config = dict(
    num_hidden_layers=9,
    hidden_size=768,
    num_attention_heads=6,
    num_key_value_heads=6,
    head_dim=64,
    intermediate_size=2304,
    vocab_size=21099,
    hidden_act='swiglu',
    norm='rmsnorm',
    norm_place='pre',
    norm_eps=1e-05,
    positions='rope',
    rope_theta=10000.0,
    rope_fraction=1.0,
    qk_norm=False,
    attn_scale=0.125,
    bias='qkv',
    tie_word_embeddings=False,
    parallel_block=False,
    init='uniform',
    init_std_qkv=0.0218,
    init_std_o=0.0,
    init_std_up=0.0218,
    init_std_down=0.0,
    optimizer='adamw',
    learning_rate=0.000768,
    beta1=0.9,
    beta2=0.95,
    weight_decay=0.17,
    lr_head=0.00496,
    warmup_steps=251,
    schedule='wsd',
    decay_fraction=0.551,
    decay_shape='square',
    final_lr_fraction=0.0,
    batch_tokens=131072,
    max_seq_len=2048,
    doc_mask=True,
    train_tokens=844600000,
    max_steps=6444,
    dataset='wikipedia_en',
)
MLP neurons of a small language model. Each row is named by its layer, matrix (down: output weights) and neuron, and shows model dimensions 448-511. Each number is 200 + 30 x the weight over its row's rms, rounded and kept within 0 to 999. A neuron's up and down rows have the sign that makes its largest values positive.
A block is one neuron, or neurons of one layer that tend to fire together. After each block is what it responds to, as a language model described it from the Wikipedia text at the highest values.

L2.down322,180,194,230,253,218,192,183,164,173,186,175,158,213,168,192,224,177,160,223,187,204,190,222,193,223,200,176,172,196,145,218,181,141,206,206,179,205,240,256,215,232,190,202,187,223,198,232,166,205,250,207,218,218,198,148,207,230,264,199,169,184,175,195,212
L2.down1043,215,186,218,230,202,210,258,164,210,256,214,164,189,166,168,192,243,179,202,215,236,194,188,183,219,220,193,252,187,193,189,252,212,192,173,201,212,226,219,195,210,169,181,191,143,218,209,252,237,191,231,210,205,169,263,216,189,142,200,214,201,137,193,129
L2.down1411,229,210,215,211,157,234,223,143,164,183,167,192,197,172,140,184,254,197,200,205,194,222,203,191,203,161,194,175,232,232,188,177,150,191,221,184,215,236,203,188,204,221,202,201,193,175,262,218,192,239,193,225,182,187,197,183,182,208,270,161,238,168,155,195
L2.down1435,199,211,213,189,182,212,200,138,187,226,212,208,246,235,215,222,171,184,196,215,196,194,250,190,248,161,192,202,257,194,236,184,208,210,213,252,188,185,182,239,152,176,222,197,225,215,133,256,240,188,185,201,296,208,203,155,226,170,195,178,206,173,229,200
L2.down1676,255,244,277,235,227,191,156,144,139,235,178,177,176,195,209,174,197,147,236,181,224,139,234,170,181,268,208,225,242,191,194,246,217,183,175,175,172,167,197,215,195,164,173,246,170,181,215,201,154,210,198,233,188,215,251,145,186,253,251,164,233,230,211,185
L2.down1756,233,248,240,145,241,214,260,210,231,249,182,181,240,161,138,180,196,159,225,215,210,238,201,151,165,222,185,222,153,209,215,186,196,186,197,156,202,174,266,175,183,181,218,166,193,200,248,208,223,223,141,215,162,177,151,217,210,166,261,185,198,186,231,208
L2.down1761,149,242,273,207,137,207,214,189,209,160,236,210,210,110,185,194,184,237,194,155,197,173,166,212,217,158,181,215,183,143,249,140,156,157,219,225,190,193,200,175,199,191,273,205,194,195,214,189,196,181,245,216,188,215,204,221,185,224,157,164,170,206,187,190
L2.down1807,209,232,289,235,216,212,202,178,176,218,153,253,163,168,223,179,209,161,206,179,142,220,178,230,230,153,264,183,218,216,221,173,147,271,215,178,245,202,197,217,172,203,217,183,176,176,225,231,198,246,185,214,194,212,234,193,190,195,209,213,244,187,227,182
Responds to: Spaces and first digits that begin an expected number, mostly totals and turnout cells in election tables, also ages like aged 67.

L5.down420,216,223,224,213,237,184,215,197,250,163,189,250,246,250,162,219,157,268,147,174,194,167,158,129,187,213,245,113,182,174,231,220,242,182,196,233,213,158,236,205,187,215,245,231,166,199,161,212,217,194,168,189,164,133,253,221,118,198,181,246,220,166,171,193
Responds to: Middle word-pieces of split proper names (McC·om·ish, H·ust·on, Gu·ast·alla), plus empty leading pipe cells before "Democratic hold" in election tables.

L5.down302,185,156,157,219,263,203,217,158,197,197,224,190,199,183,147,182,189,192,252,170,232,225,190,204,225,211,256,199,216,233,188,199,178,247,179,234,218,224,210,233,198,150,127,185,254,175,181,173,214,162,232,209,179,144,239,183,195,172,149,202,183,174,202,176
Responds to: Closing == or === after a Wikipedia section title like Career, Early life, Awards, plus spaces between numbers in stat tables and infoboxes.

L4.down217,216,210,233,219,170,137,131,154,202,185,205,224,185,221,168,183,239,214,183,203,159,248,190,164,247,159,190,208,173,221,188,181,210,278,227,168,182,215,159,144,200,177,251,162,180,184,179,236,176,244,176,212,221,178,164,215,209,133,215,253,228,190,199,177
L4.down231,132,160,202,196,205,209,215,221,206,177,199,170,178,213,197,166,238,179,208,166,150,215,230,209,223,186,187,212,205,217,139,171,194,229,196,176,226,150,204,223,195,202,219,202,125,250,209,197,178,237,163,178,206,217,218,154,244,225,215,240,182,190,229,155
L4.down447,184,204,214,198,220,218,196,181,198,204,204,193,206,198,215,166,205,190,250,200,190,169,229,152,205,215,184,185,138,180,197,164,181,171,197,134,220,182,208,207,187,237,207,199,202,191,196,211,198,161,214,265,224,169,206,166,187,212,224,221,165,213,210,125
L4.down544,218,254,200,164,226,176,171,151,123,278,199,213,208,178,241,164,151,188,181,186,193,201,262,169,232,225,178,211,207,192,194,226,250,220,231,232,191,203,252,201,202,183,262,175,213,233,164,173,136,236,201,198,208,206,248,141,217,184,177,192,164,201,238,181
L4.down1169,201,254,204,230,202,158,137,222,209,232,218,211,172,212,174,196,173,199,178,207,119,225,177,168,176,214,139,177,234,217,189,185,235,218,174,159,199,237,200,145,211,221,213,208,196,195,206,207,206,145,202,212,193,199,242,239,208,150,172,241,180,196,208,222
L4.down1356,216,201,178,158,188,198,180,140,164,243,178,228,253,164,183,193,222,141,174,196,208,219,211,168,198,210,200,156,178,195,230,172,189,193,239,144,191,163,197,183,266,198,223,196,207,155,195,228,185,197,283,194,212,188,163,191,221,174,170,242,157,158,151,156
L4.down2269,195,191,185,260,192,198,161,146,152,147,190,187,174,134,204,211,229,200,166,211,224,220,211,231,132,236,226,188,198,202,214,200,167,215,228,244,166,222,138,150,211,188,185,187,145,209,230,190,222,157,219,234,229,229,191,254,199,210,194,176,229,169,193,211
L4.down2296,161,215,221,203,201,221,212,177,182,197,168,246,155,210,214,158,204,217,187,180,190,207,221,177,137,199,205,199,217,253,271,220,177,243,202,208,221,197,223,169,185,211,173,176,188,214,202,268,197,199,127,160,189,245,191,185,228,219,150,184,158,194,173,207
Responds to: First digit or blank cell of numbers in Total rows of Wikipedia election and sports tables, such as 100.0%, 694, 5; weaker on scattered prose and infobox tokens.

L2.down241,237,234,175,225,156,207,155,191,200,147,187,197,217,172,211,184,219,195,220,220,198,193,208,159,168,231,187,147,146,214,237,233,148,179,258,187,190,185,173,192,155,235,251,177,170,181,214,183,211,222,212,192,155,175,183,152,185,165,175,187,221,221,187,168
L2.down495,174,233,220,195,223,180,193,149,252,209,233,193,177,209,170,172,232,204,201,263,162,184,175,205,133,230,180,236,178,179,266,172,215,221,240,187,225,199,170,241,172,198,188,179,237,224,205,248,238,211,191,236,176,193,176,204,226,210,122,175,202,217,201,253
L2.down712,164,224,209,211,257,152,218,273,213,200,233,217,167,213,223,176,220,213,167,255,217,220,160,214,179,186,187,204,176,201,191,232,236,138,180,160,194,198,198,142,267,227,196,170,206,254,228,201,230,240,155,186,240,146,161,231,230,187,200,165,194,180,223,240
L2.down831,198,212,205,164,197,214,202,214,244,227,177,203,225,247,209,247,149,135,217,252,189,181,251,146,155,195,163,169,238,197,202,223,219,192,174,191,165,207,201,192,149,79,197,196,219,194,187,174,163,175,174,165,203,205,159,174,246,205,227,265,214,200,220,196
L2.down1257,222,259,215,245,220,166,189,232,233,174,193,202,242,185,175,203,189,218,162,198,202,208,167,267,191,255,190,232,228,174,183,182,210,178,150,215,222,183,226,194,200,166,175,175,169,192,261,176,221,174,225,173,151,229,185,166,183,197,202,154,188,238,206,197
L2.down1537,144,189,156,201,219,165,185,251,260,177,171,192,220,216,192,222,193,193,207,161,201,183,201,194,172,223,236,206,165,196,213,218,215,182,163,188,219,183,168,188,235,200,206,180,207,214,237,178,177,181,214,210,224,214,145,185,223,148,170,204,177,174,202,176
L2.down1842,241,157,185,151,146,249,163,176,169,156,168,238,175,243,255,202,215,271,161,234,231,253,185,188,219,217,199,209,155,225,172,221,276,249,198,141,146,218,174,251,209,220,200,237,237,147,162,192,202,184,167,193,237,181,201,254,194,192,187,172,153,222,231,153
L2.down2004,220,211,189,207,284,199,215,208,211,233,248,197,157,237,228,225,196,209,188,164,180,202,160,220,234,214,167,178,177,235,200,229,225,158,231,191,189,154,183,241,210,191,186,284,186,207,179,204,210,149,228,185,193,232,213,178,235,190,118,208,133,196,205,240
Responds to: Family-relation nouns such as brother, wife, father (often in cast or character lists), plus wiki heading markers like ==, === and colons.

L4.down533,219,215,225,178,191,209,183,186,161,194,255,185,223,182,214,172,229,186,206,183,171,148,184,182,193,161,222,210,230,196,211,230,173,244,219,256,183,240,129,192,213,208,223,213,182,224,205,240,202,152,174,216,204,213,188,222,184,184,182,184,233,190,187,264
L4.down590,206,177,142,236,165,214,199,309,166,228,210,176,162,223,255,213,206,225,167,187,166,224,220,186,178,142,179,190,252,184,171,238,238,185,198,198,151,234,204,189,259,212,208,207,166,220,222,240,245,240,219,184,172,195,179,200,188,161,202,173,208,189,140,157
L4.down603,170,169,175,189,201,222,228,174,186,178,188,204,138,292,200,207,223,246,183,217,242,165,172,218,193,200,239,202,230,193,203,223,183,230,228,188,182,210,243,229,203,205,190,142,179,129,206,215,209,218,211,211,172,248,183,221,248,204,231,176,204,182,194,218
L4.down925,223,230,168,221,168,207,180,223,197,184,218,185,196,213,211,196,166,209,191,190,204,239,219,196,184,189,187,206,208,223,213,205,220,248,186,214,127,161,147,231,184,200,169,207,145,223,193,175,169,250,225,253,175,228,185,181,219,167,192,264,193,153,206,165
L4.down979,213,243,192,191,183,201,179,244,213,186,205,183,186,193,191,210,226,203,206,241,173,197,230,163,186,180,208,189,243,144,243,237,171,174,220,178,199,168,185,192,203,229,254,211,234,163,226,199,187,200,188,155,235,193,203,154,199,231,212,140,166,224,184,207
L4.down1527,172,222,188,203,153,214,197,213,205,215,209,218,225,157,189,183,217,200,180,209,226,209,190,205,230,188,162,173,148,199,127,244,179,178,205,181,154,216,227,146,209,214,196,173,184,197,164,168,245,149,183,188,210,177,257,197,187,232,208,152,199,165,222,155
L4.down1909,143,170,205,190,162,211,187,265,186,173,223,139,182,249,233,236,232,216,206,229,190,192,249,187,160,204,203,196,200,217,185,218,246,183,248,195,171,180,230,235,139,239,197,177,142,251,186,206,152,217,219,183,239,210,163,208,219,223,204,216,237,184,171,193
L4.down2152,240,192,240,182,201,228,190,282,175,191,146,197,211,219,207,131,221,225,208,194,166,228,185,178,213,165,215,185,216,193,252,182,189,217,186,248,178,206,257,199,211,179,200,224,207,178,235,234,222,197,182,212,209,174,210,188,164,194,237,216,172,205,161,287
Responds to: Final token of a noun naming a person's role, office or occupation, often a suffix piece: marsh-al, treas-urer, spokes-man, vice president, sculptor, engineer.